config.toml
n_layer = 12
d_model = 256
n_head = 4
n_kv_head = 4
head_dim = 64
d_mlp = 1024
vocab_size = 15185
activation = "tanh_gelu"
norm = "layernorm"
norm_place = "pre"
norm_eps = 1e-05
positions = "learned"
qk_norm = false
attn_scale = 0.125
bias = "all"
tie_embeddings = true
parallel_block = false
init = "normal"
init_std_qkv = 0.0312
init_std_o = 0.00637
init_std_up = 0.0312
init_std_down = 0.00637
optimizer = "muon_variant"
lr = 0.01
lr_mult_o = 1.14
beta1 = 0.93
lr_head = 0.0075
grad_clip = 1.0
warmup_steps = 200
schedule = "wsd"
decay_fraction = 0.899
decay_shape = "linear"
final_lr_fraction = 0.0
batch_tokens = [65536, 131072, 196608]
seq_len = 256
doc_mask = false
train_tokens = 738000000
steps = 6354
dataset = "wikipedia_en"
MLP neurons of a small language model. Each row is named by its layer, matrix (up: input weights) and neuron, and shows model dimensions 128-255. Each number is 128 + 32 x the weight over its row's rms, rounded and kept within 0 to 255. Numbers have three digits each.
A block is one neuron, or neurons of one layer that tend to fire together. After each block is what it responds to, as a language model described it from the Wikipedia text at the highest values.

L9.up84:117116088090121135157117123099083185127081159084190080152127066184072167138104148135135186179121145090148179164164148148120144197146175097115053128169132089190091162148085127085117157113084076126134101116120110108145146139067139108098146083148111123128167164144154106141090180187137160095085191135138145095080137126076136164118149134138107070151114097141129125112072143117089150149130
L9.up237:171132138122123120167159091120167133116103181153173076131154133087126165094126198139128129233098082123120183179130114133117160143129145128119120100158127103124112170130128092103127134092076112086112096089088144141163198144066156079120090144140183144162141103100132114144097098142088172141098122198130126148131088147052102154121136118107161080149178094106134131142098156138148119056138
L9.up253:172173111175067195139148104140140153166135170125119121150095108123113148127139146094129149132113138128093088099165149137128074121163039053096155073197179113148147114115121127141109102078131167110044168090086132102114113170115152130098138098151091108111130051165141150134142083128095172094121100132192157099133157162138160210140181134139145103103172138164108060168122165155122124104075
L9.up301:160132126120128147118139128124133073119162124141135087136171108127169137143151068106082072183176124125095226118147129152134159122135142150093096095141131096140087125092147142129117184118140159088129114091076110094081143121139101134093155164122167084113136112123118180149062166195134132131079135101111121162150146112088159135156124126168121092164097142190174108117124166165161123160106
L9.up355:104154136147104130145134024111136136140144088142132071156134116121109149122162103141137085148123150134127155152151091140180121139161103166119096091122140107115123112142138111138137161088033109130137138101115146133067149180132100132063163158118143107099126169147133137175089071149180091126102093154116111131160129085102133070096243121104092135110169168150089113140196169104142149163086
L9.up364:126134108149144163144128137152143107147161098094084126169145109151119195083151110153122089137057116100135204133108116137161076091122148108118138104189127135141160109122164090168179158121067155136095074034130159086153103129102120092106118162195137162151129108109114152102133120198143118107157164161113152104114158114074089146120170143199179067048105085177158125122121127103171138124071
L9.up466:075187115151164128185168099140159125145144140132132102090145103144152102090151136146187140138084172105053189101156154094149143182151057144073114108137114099089113165142115148161111100171186154186137114139073149077103134123125085105142160110132155127166064059159124158134112121116147143180129095138070129111174157175151109090138172140158122117121089171122109106103086155127150101144055
L9.up956:132157124119125198174142082165172124132099129107121086144147092115146135122094120111093089118106027059095195148116096187127106133121105111113080056098121134115116189139172177123202137121091117134085150122084154086131195165129164118074148146120164114104145141120123152117195149153180104145098130153138130113142152150151125169128172076092145111155134155143137178112155107133121135109092
Responds to: Determiners and quantifiers opening a noun phrase, often after have, with, or an opening quote, such as no, several, his.

L3.up439:158170104039207091107128164143157126145087167107187101126128099154116139131145196115159133149126084163144116168114155065103110172122079103127170141118153116103117149096153105162106145178076192089127120080170070102171180112143144093168174131114176148136112103135143113155183150145067098071127134104072132174092127156160204206118151100102126064133179124119135157118111170130130157111126
Responds to: Mostly "an" or "a" right after a preposition or verb, as in "during an", "taking an", "added an"; also suffix pieces completing words, like reconc-ile, renew-able, Instrument-al.

L3.up296:063126091066120103148134191124123069123134097140141133133078224128141098156104124107180177142136188095112159052166130120142121101160130168087140114160112119106174128147128081169100112144157132053121066076115135103128106121184148156153101143109062090085134122206144117097129130141140158125102107101089135131147150113193137142096174135145150076107135117083168114144109136090135142136134
Responds to: Generic nouns naming the article's already-introduced subject, right after the/this/his, such as the film, the school, this genus, the election.

L9.up67:114097111088145084167119064116192164121133138143119165142116139140089108071124165171169133127124107150086109082117168140148144115136188113146155096050063116200158193076156147105134157100134136131133068097118146136157075145124142097150131107112114094126114092139084143107128148131143112117094132162139096143155165094079188111118148133157154059195169096083166132165166133122148171128146
L9.up130:100163095142167140118190089184130193201168137148078129187107149121131107076098100139092145105125130064119084133073180152104133125077129145102116092108124112145126132125087106163096119123118099098149162122117116136100148116200159156119161146140144089094080127128179093095123106118042134136102077169149131197131082147121129120106169129115181110142108129130154106135126147108123154163138
L9.up217:091131080096086133133138195168105152146111053186117158145132200208154125106117108144111157074175162120076079153083157129123108082150124134110099120122089153100190087141048089131078173112093179145136062099105170087169083161125159176157074126123144077145076131216134133149149120167095147177156124125107096189190125165120160116121197138219125115151102066107103072171150118121103115169160
L9.up243:122078099138159159171088133130137111189169168077123161143111168166160082114124149147138101091119178128062093110131129166123146103090131125147122157158164124115117146140116125103099121153102152176135139136072088125199115115123092133128133094142122128086122185168182071086098051124128192201157117123054105120189079144165160113106133073161125156125065112130138117105122127123109071113153
L9.up266:144122093142148074134164144150210167115124168214143197133140099140104119053138114104105134109110147147162063125151159166126135121084130158165120082155103145118105089105092109135102152114119070159090131163080112166147124125151128092074082117086150161125126115118198142132063154127110155074131181136162112127149139152100124101134149100148117174092071146117150159145124149122089118104178
L9.up393:168081082150142113142106164112119091179155136077119174138079181202167117145144121130165117085152237106095089135093195127085142073128114126117090182194107128130132142084098131088144192113106086161118089107090110122160110081130121151108085163147110115059124141127146079100130068086122181122156110073098132107175099182152160121123150127161164163140111098129135071114078152084126099132183
L9.up430:101084062081086060132134119086127121136150120124113140131089159121078156137145111148120125117119103164051150105127182138108129129103152177131114115105141195149130159143108086123037165110126088137115114141164124136113162184105173179145152068095164095120106108199148112166203110173184163163187114120184064074158119152132101070135119117141090091112125112140126142142106135113120149119088
L9.up717:126108113122179157187135175161141092147150136125157152204121180123168091133048133193168115095136143127051052104125151118100135106116113162107123148157128127129138107099141104131142124124143154116155108101051053142146115123169085134182149156173105109097138170179128151113127065155127156155163157137085155092164127150124145139128188130155161102094105135148119117095163130101101146193155
Responds to: Final piece of a subject noun, usually a surname, just before its verb, often after an introductory clause, e.g. Zand-berg, Schoen-feld, Fied-ler.

L4.up243:152108095071095133140101131157162150115099116120109145124129133075121129166117133115161148101132123140129128102092092151081148112143170135149106134105045179183097128122175138127125093113135066159152140111055145143099116116134119177135174114154137147158146117100102072116128143128140132179209086120178163136039097129107112104093115089114098169186153107142171136094110096144114164190114
L4.up260:144104146162129110035109123123103110138094119101164095118228088119118159141134141207111128140143080181124145125130165114134149189101108128134079113148150163132146146180097170172160126136094152095207149108108114168126130172144161105119109133137153179122183179162154129129124061200150104074120091151153113195125129169090162061111192135158126134094193107140111125108105093106096091183146
L4.up267:147118098118104130113146127150129128094127118110155171150151111110095085138117174152174119105147109124078151164059088146135108181110085109145105071140119153152138078137140111121151133108145114173147081144188085103142120097111171128096100181116108119092137137132143208091134038097099087152131197107134134165199124178083116126092163104128120066140110161109110165122079155080145093163112
L4.up418:113183177151131129151168189099094168092087126061180094108142110143093166120149109082113158068154115162103164107120107107076134162101130099140101141118160147060115108123062083130158150177120077136156067168157094192133115137194102148105125157115104138132109113151126115131198140134187144142153161152102137145084077107122120165057131133121118111176122142141139146077104152096185147140134
L4.up436:122081113064114147116204145125111121163126120087135135136144079073106078184157170139123172138179159178090088137106057142131120113127084137147127118138050116081148098168136088108083098147086082121134087111141103136096065139156108163128170105124129102120201166109148150104175129138095112115112113103129111107176099159137139091094146146183129159092164074148142104139139061067088123142120
L4.up592:150175096129081171135118145092111128113159056088113111171155153147115098131137133187163139137110137135131177095128140141149148120154124147152076094155179057155138063095146113183135087185104124154092134157111167152107115118080089107173113200121079130149137160093105140118170166192145193108107142076108097086073135158165092048061142121060196137118077144126127110170104136104165149178179
L4.up621:085114143078094151155133144145146155120182161136134153081100114153171129114132100190154153109141121141104142067095119170128122099146142143154123116064136153131081156092095136142117111122087117116146173177160121158098139130129129118186104120098112165094152140097090152138201071103132124155125117171107150084114061107150127099134166107156053129112147105109143130086114159058099182127128
L4.up714:108130078154167128072103116140075153093119151140095117156137087120180147088120114090138149082171104136118128147154153205206103131161169157180172151145117125112184134168114143097150106123180131090124136113148120120089117122142167128142118167063129102123131107104096085139120144171117136127085062109173139047069142127154117108141152113138144161138193131067134144117096145030105180149134
Responds to: Single-letter first pieces of words split into fragments, mostly after "the", a comma or S, as in m(ood), S-w(itchbacks), s-n(ipers).

L4.up206:128107026145123072112130158100121146129113149121158208105135213175152127122108159164156140103119174091093157057087159134119143089137127116122099108106147168131116082120107119155089149122137140120183112120068093127161144142107147144160065129081122100077134142220158051080149119165080139138206137100123102155120100131134088102117159128118104060159156135188134078163140133099120142096130
L4.up257:132111095122143188144095128114080164194174146084144176090074158115139125117131112138110132105120168087095123095056184096143088108161095155101112176061142167087158106130120128099126191100107070126135129115104086124144137113120177122106108065098091086083099117179178092073154128146099193154204129083111126185120112185127104090148156138126130108159206127132201093123129153099148144167140
L4.up442:112183050145155080105130167127122132153131149145156119069099195130151131151083107115107131106170181126076157107102156136063077128144089160103145132119105148150182103156095114148111157151121076150134140061101087134136173117103177144120094111115093069090118067131158101108126109149159160152174155057154141125107092086127156083168076143159181162120128049094134140182123115110075125149139
L4.up537:136118110095179120105181084109099140118155125124109174119133167099082101164069106158156119110140166142091147077170147086145089100131129125156113148085139186168102099156115097082092135100138137095125080116086153154134137155101168148087109136099095079151090129071097143122163135185173110167127181103158113120116094150145120107142146103088160138143106135111180126150071161111119176096095
L4.up653:153094136118146189168118100100167086118100152138166129088094119183135088107116145158073069139129129170140104090052138058122117134125128170129155132126149160119098154149130152144105113037139147091133147112075108188108135167100148020176133202126170131079106148131134129096087098117071099133160105118084132167125130148145133177102131110153155069097185159136161118121121161137157140137142
L4.up674:146108080088186117124104119111165072079154163144196158140113156119116162094167124089123113050110130102127148058122102094092097132120106113102138114159121168120130225147106128163101155150124086145137110133122116170091164156114163085126104142162076126114131115108161126157151102130152176146142177117063163116157140166182164057098101135102137131076157141181125138153143166068117164129184
L4.up873:124106125113155104095209158114120127168195079121166149082116189105193163094093146186131087120172133076078119122150167115120101175162111160096124165125126104102154217139116091169115189097133150080143154123088140127148062096163110153126162170123144134134111177127134050076145134091101164112161151095061143113108142187136093099125103130089196151115141131106175089139119108099091107090126
L4.up930:085105094115167135111146182063100133133172137090121130102092179154091136173095126097179157131149181144118200055064157128127123120110103133096074148077203168116118087105157106165094152142134132130104091151071105066220171112115189135146111095116130115111149090177166056133138094104120149133109131103138150130113113106145131131116135137117152068089154129129141138174164146046088153126107
Responds to: Closing quotation marks and periods that end a quoted or finished sentence, e.g. Bill.", Ves-ely, ); also "the team/station/band" opening the next sentence.

L4.up78:174130118122164133094108150136197135098169145114123065105107114137083150118151147136105139046101165165126083136145144107130146182146097139135160130127140092089132140139096117119172164181151138145110122090086125086164123158115092104026151108126114081134145125129146150164147100144140124111092154070124122080111084081076107170161113087063065110113163141117095200142145171176120161123143
L4.up178:105108112107106163127136162198068127126161113093127137103079131097161118137103140111134093155170126119157157088138107092079143150171116087149091101104153165154151143168090152064084063081120155149110162162109197161162177136082125174072095145148170119145116110121142155047171167124155190120094148138132149160084127151116133073162098133110160137156175127138149097179099106147059143104173
L4.up271:107092131156126129099150121137076106132137161148119141073103152125134112134061137136132108120116190116165134146160112099123087130156164081105134138174130119122162122129169117118119083096090154178135099115139181099147101174074126065168092112113128124131167077081170081077156089202167182153065127103116131143079089122078091132132157145136166090118129172137199104156086145118086157099107
L4.up506:079083125168175093168175104105142135132081131102126149117117210148156117131090154103149156126130164051139178171140131130115103123104078115112087087169136138110090126102125128127141128097102123136143102134099116131087083126090203080213096121104107166116097108129162118094126066151090116119149158135097159141114124233146094126155144104116181103143164151127120118107087189160097112091152
L4.up527:162128081147109075131133117148135181135119098095178148116129133118142162169170099181148116083095118103173112095120126129130179108159173153112096150105121181068146151172135140119142079120115156137119112140055162109124190200107151151105161151130071102124135099100150132136120120113182131036085139107118096086124107148119186127108185118107113101141137124121173097017090155106178163164104
L4.up751:099088124145092111137136125107098148134111176112102093148172103120159117073160074149134174116179157136082110140080126111059096128152092131132105104155117090112162144119161129152179085123137150141100071108114131096113096146200156120158158102112055146100159151126155160150113077104125081133142141166185155101084137151144160121089074059117170112120157135147114180101060137152111181135100
L4.up772:109146076097174126135099159094162114127063139187158157085137154121186147138096109178125077121155119158079118139121084168142144132159134134100143100082165090154110166150106097155113151144153093129164141139079085178084163142101116064146117108090166100113170106118155155115113139098083143122130129108109073135106104152096105156168144138149120079094157134128174101163094117178170090088158
L4.up996:145155096083152106116110139097106155153147086129136116129204173114158091113132129115123111116154155117174104131107102108068137183088156194171121116140161149113126121100132124146126120107154151186116047131119103134108124124147113116132132143176152105159160106109112099095192155121136166135113063132127135103156119168069147126147127095058144149125158121106147126104079096148140132108105
Responds to: First word of a new sentence or clause, usually after a period, comma or parenthesis, such as this, there, However, Because, at.

L9.up101:116138112039088094109110129122137080128191182170102087156092115116146194194139140189116185153153119129122126156125116125143119130177071107106109088141169159060154121210120148117126114099126162082136156145073123093106057166140118099148176101136124130110079107095146101150064135137091123098115053205119116129193155103114120145120141138164167179141103183168051153172073166125088125098104
L9.up332:127143144114120075109120091095149088131123117146096161082155138137165125141168131102112184110121118166090165188139092130135104151131071089147111096172144136135120131123115153139055124095072180087194164107060157145057147143147171159123084112146102066093111190151146128127094113177054105191093116105069140132116157126111079122062185125162145155115161155118134130120107200099061086165116
L9.up338:134132105114132119149093159145160147139087153106146157074114170087121121176081110191047077090107088130085157123140105152153070136162113099135175127113114130135135124114156152159120109077098121089126096115051125171128158125166089162140160130145134137097138121164128124129147119144092083131114115109189133167105131100123117125125150135104145098151173076105093119158098134109127170160121
L9.up343:110199150173134127162103185102087106107091188137136125103138078122134095174127148124113096127174091164123109134188161139153087119154150140129133102166107105143188147172137174127152106163131129064088157138134107182133079110173133157149079112147142103159113130093132119165092131151130127140121057098195118119125149115112146086088129175130164128151128200118112048163081145142122103201151
L9.up388:099107148172148078151102155162114146120107189151107142147121152147169131148154175106100134134126097135135172126174095111147122079114118122110103071139148108104160093118149158116126077165147146113151100070082138175108054071140099096164126164177074094112067139119125178158100094160095170135112095109110202111082142183094150150171124144108131090145164167147129152161098139171071160082181
L9.up399:124160103145138086143139111128047117120143151139133127146135120118144169166130145127103086166153092141123097148160076164134117158106074052158133149177159113122098133099161138149151090125089105160141127133085074134093123114141114173128102094120126118142109102160185136097087112110112142135119142152093135120105177124145165117102162130084194128104169156126107101161079197139026138102112
L9.up704:102060112106143148174138101090165150090145140134148111169100117136148138138170135127102150084157089098132133196103097147225074098145137090107160104158105085107193110101096127205113117114094164137130120126160121171108162097133066093157132158132118120092118084128147092187133144151121143072122139110119107137119140125086057080120099088178152118098138158102127071148129141202172099163180
L9.up794:144109018149107103128069202088166122135115099138067127168132092174143089178142153147136187134109139114099101145148104091145096123048132122133162126133127049144155169199103158192161087148146130118114101099095112135115090131116103172113123154185172106125165115200067110172178142182125150133169149091176127146133127097118121103103103134133163132134142149073100138200099186161121170140138
Responds to: The article "an" (also "as an", "is an", "An") before a vowel-initial word, as in "an ancient", "an escape"; sometimes "(", quote marks, or capital "L"/"An" name starts.

L9.up75:147170139092161109134139075145102128150082154160133148122110171120158145097098111157072111110023148125104116141136075101115149091106110095152150120135194108148145130146128082155156121158055098148159147112127105171087140178172082175147078188098111114127152115103192153145175097042127146142109117167168071147149144129185087171121134110113069072136181127101132125096139084136061119118143
L9.up83:193158166145170117146100207091104133138062091135155165179142110142137126069154079105086118106082188101126154100119087120107125126102166080147120160164181159102171165124145094054130086160076131136150075086111169112156139118137042118086153136126080108139214120128158122149115059143097123176112137131099153098102174120100086150124043120108096068148142086132048156110132093152138112159166
L9.up461:128176132146168131095167195127138115086131126110082133099150092130207090134107150124149168174152160154098061140147062098116151145123135150139132068106158099079094128121179082155157098182113113106165188095118092127096118182127069155160126157094118122125096118115208148122102156130139141123097077166161115150165129153118133126110160126140098110106170086143126079166107144134129128123191
L9.up604:089067166095108118221122156136154185124152132167138163165167124125148169108122088144089117141064143067131147147132137145126109134126167143155176095184166129154123090116099118116138115135161186124101145107137128081090152134133155105119082079163181146106144125113139087091162205132118114169165192089125105158139155081152115079099094088141108194124143070162174121169112142147082115091105
L9.up719:103203127116120119133111111151122098139096120141118135112094163179124114076156139127099155151089154091093105165147085121142183082114173117157135108146158083122147071106127133144150121114056112186091125134124081139147186165142135206198114152119125106071124086091154178115120137068156141153114138134173113121117130098179074147114139118125117097142164090109119063133033102188101113072160
L9.up775:041094161189136107177099145084127165126143145104171168154204106135121128138149157137090100128143114135070112074122087122164026123167104151171099107144081154104171095150138072144082085127081107142099145148151151081064150143122093135159097106093112145136133153083155108091100143190141155131144105136129131118097145154110147214046163167188099072139138102121196126185174077063122143095109
L9.up822:083156140170150167135165096085135101131146144139113155161180098136142124139134160177138165073083175131087116111119125073068139114147135150103099087135148085110103151142154125130111117149214100055126133132141156118142144133144091128118080135144070181083169140060161104180233094135150131107130088158130135139113069132122064141128152159100062116126133132096108107160060104165116139131209
L9.up937:119107083187143128105102146164137103136160132172124147103179018192104129161112149145179074076079135096101157112129146086124173113113129123146219097085093066143115162146088158176063119154102145119135118095099127130141172177107138130160087128114097134140120143094132118203162104162153148131115116174124093129149142122134150151141149106123075115163170127141088116194140108094119118129099
Responds to: Function words and punctuation just before a proper place name, mainly "of" in Battle of, Bishop of, city of, east of, also in, to, colons.

L4.up431:153093116131121116177111139187111097119113108101105153115173158122058122100143125133176065133131124113215120178092088153120059160137113135139165142148150120162107132110083174090127142188132120109135124129111091200162066143159117086127092114171156197098153127131138134148124183134091104120156189052109110162185100125132095085126158052139115082109102133143086093075100142133168134089142
L4.up432:207159105143138087191155144141106131145110097113120161103162147185113102195164154046092162140124107122155062167137149129137104112138078181102163111130144115115173145140162147140147150123108166131114165139141128181164102073173114151075122174130152146124135089160149146158130144215125100137142116091103191152091095175087165087119119119162143150114175122173103155086118047130152085149111
L4.up475:138092162149125107176144116114128093084135110161090056093178088117158092151184159128128150124134188128154129101146061135087135154138146089078175138193125121109095084135124132160095081172111097094135124110080117159139125166119184159175107192092122223123130172083110078160093109136111117089127161068107134099139105131114113153117167075136133161152070097198130139117107107193111132167170
L4.up556:148091121112147139127124039114177122119157108108130176155118110077137155102118103184165157121182107113171143045088130091138129115183159136063175086122121134102100098103156126152158195129069196123154098152142087096170160124122118105134133159066092136110045149046105120055119131132139091187111118194131126162151146074133076151113092202166141149146097062112167122111083133168158127125119
L4.up743:137115120089140191184186151125137094109150141145160163091125080064103137111083059139156155068179113151121038093187100166162171169128108138098082174118159115115134119096136109158117147114155179144109106154080137121136123166150093172141132152126171091064097181125143058134131149096126197054101118084122147147150112140118170132104146111118082110078133100126122152137099122122129137104176
L4.up904:140147171099150174112123190097117157075144122092185134054122105151131163149100171158095202160147144124127159065107153140132106136158111128117132083189133102052119092130157144147117176097149145162118076086166093119155077150141142132094176094066126091102120096138169141143147141103144139117133122130062144140171145135066131074144125111124079154175046107117115205166152104130139176133120
L4.up1000:158147134134153169141120161110112066157158198162118162069137126072140151151103119143150229147166139155178099106143096126099097110140073116091155113179120137129167176126144200146150121126079114147117181115136111072162123083129101106133131102155159159086136089128080105076116108087114103068105138134093166174102150127026149090099138124138083147140123046156129140162118112129163101078178
L4.up1015:092145062124141150112133134151123137177136106138061213156122145066109090141067116194144130134126076118106141132133135154094123079184122153135123115112129127107167118099119165142149220174152191106110094183184144102151073117166080101147163146132131125174134076183116177099134146109112164078126135168100139162151136140170129149172148140150152100190135131144096096112109101069143119112154
Responds to: Fires on the first digit of years and days in birth or event dates, like born 1959 or October 1, and on the article an.

L9.up60:145081170100152120083047077092133132126078148118095109117121161142108125087115155123104168101121121074097091076087095120133132137144143101085152065169139156126124187102128122093159120141133074153132140135151206105065175140143088206119177151090143140168153150177125139121091163137110150084124142108112134117128151177138123124168169135094153071141145096163195135172146149167099077151167
L9.up91:132162085107133145136111147170067188104074139065092120138100109102089095078156189130158098061125168148108069158131116109134112142118133083121173140146153071191180125058110110097129189071164126160145097099167126125061141153191088068153150204131156126139096150106123136142044117153134134174108120099159103162132146125134114100044133154134142178158111107125170137138068130136118134102108
L9.up238:095202113117142184178116132098089102110093096147195167070143145133055172121155133138149095106176143102104162139120078166167119069137146104108108120122136153156139149137139139115123142158073079205124114184114172134148128152145106131130209172108184177135113152064122135119079096204123096133141071065077104121146181200130106150104177228121160096149133076160125103093115140125139116147145
L9.up337:182185104164104105124139135143167143165157146122127110150098177142134137169109119118107191086073096106141138130119087120200113160115119175138135105141198141079111129089105202120146141086082118195085127152102141147110058147129126057150088118131127126148139117121133097218027117109151144159138165074120096132129138167102179111117151153071101076083211148127117130142096168078118153110093
L9.up439:132150109143168128151107084095142164187112109131123175118144082111117133151131189060121135125140098078071059120142100169174102160164084204145166173110111137124153102195156116144140131106150101101144127124164094158143146137175170105115163145228127120118146108079089165128149144126148136137155112098165124137098112134158095107127176123150140125119152134115141100147088162032111114096132
L9.up480:137097122143117156160138107136110078073126140176061097139171231075132106089107119106095150096183116117128164144165118091081195100162146094113124118100151154104113169129119137142163150144104155130114209134130118115140129143142089157110173097115112132069079155110157086171150110087172130144138114111162123140087178140096170125139134128129123162092139108109140148154106114102067101134108
L9.up787:130143105155144107165097127142108079169124115169128134171155148089085127143169165125131092131119076108086079094117091124144152125191125135102106169114123073189180165082116124129135136185139106208110089179143129143135189139136185141158164135124093121120127128122108108163152136138171143150163087112149171176178159115180145151088166164169127076163143139119141142113114145108000146082089
L9.up971:107129007115190119137141191195112094091154116116119185098175103077097150149121103118124173131129139156117112139146122122148122148117165154104087070117152142103151082116139103164090140093159105147142154112122090140123128146164177141090077176139152074122167155119113109121043120122166116174170105169134196067105098121139161166151071178069121191166103087153059149122103101129063156179149
Responds to: Short first pieces of words split into several tokens, mostly f, st, w, p, sp, as in f|ierce, f|raud, st|able, w|onder.

L3.up132:157104119122094157090146075150089122094134123092112158151158122166109109184138128104136101082132087181112133148117132138057133174131118135155127120185128148112119100086129141124148166069122200136126143145106099114116115187119081138088119140144193110083182153115165160137149123134091097162159133135157148090103175177116100117158194112134163113076155151175105125144062086029070088137105
Responds to: Determiners opening a noun phrase: possessives (her, his, their, 's) and superlatives after "the" (most, first, one of the), e.g. "the most expensive", "calls her parents".

L3.up786:131148112207126162131071149151075134144115107138129088109183127098121182092086127185135123108143142088129123134157117199056117108142147133217088149062127078096139170124150144148159120176120183076155129112060131117132151152073133139113165083120106128129118145083091136151082148131098212181085109143095184110179116124076101112135138074100099135130105121192111168096110182120093147102168
Responds to: The preposition (in, of, near, de) right before a place name, often fused with its first letter: in Nazareth, Count of Vila Flor, region of Warmia.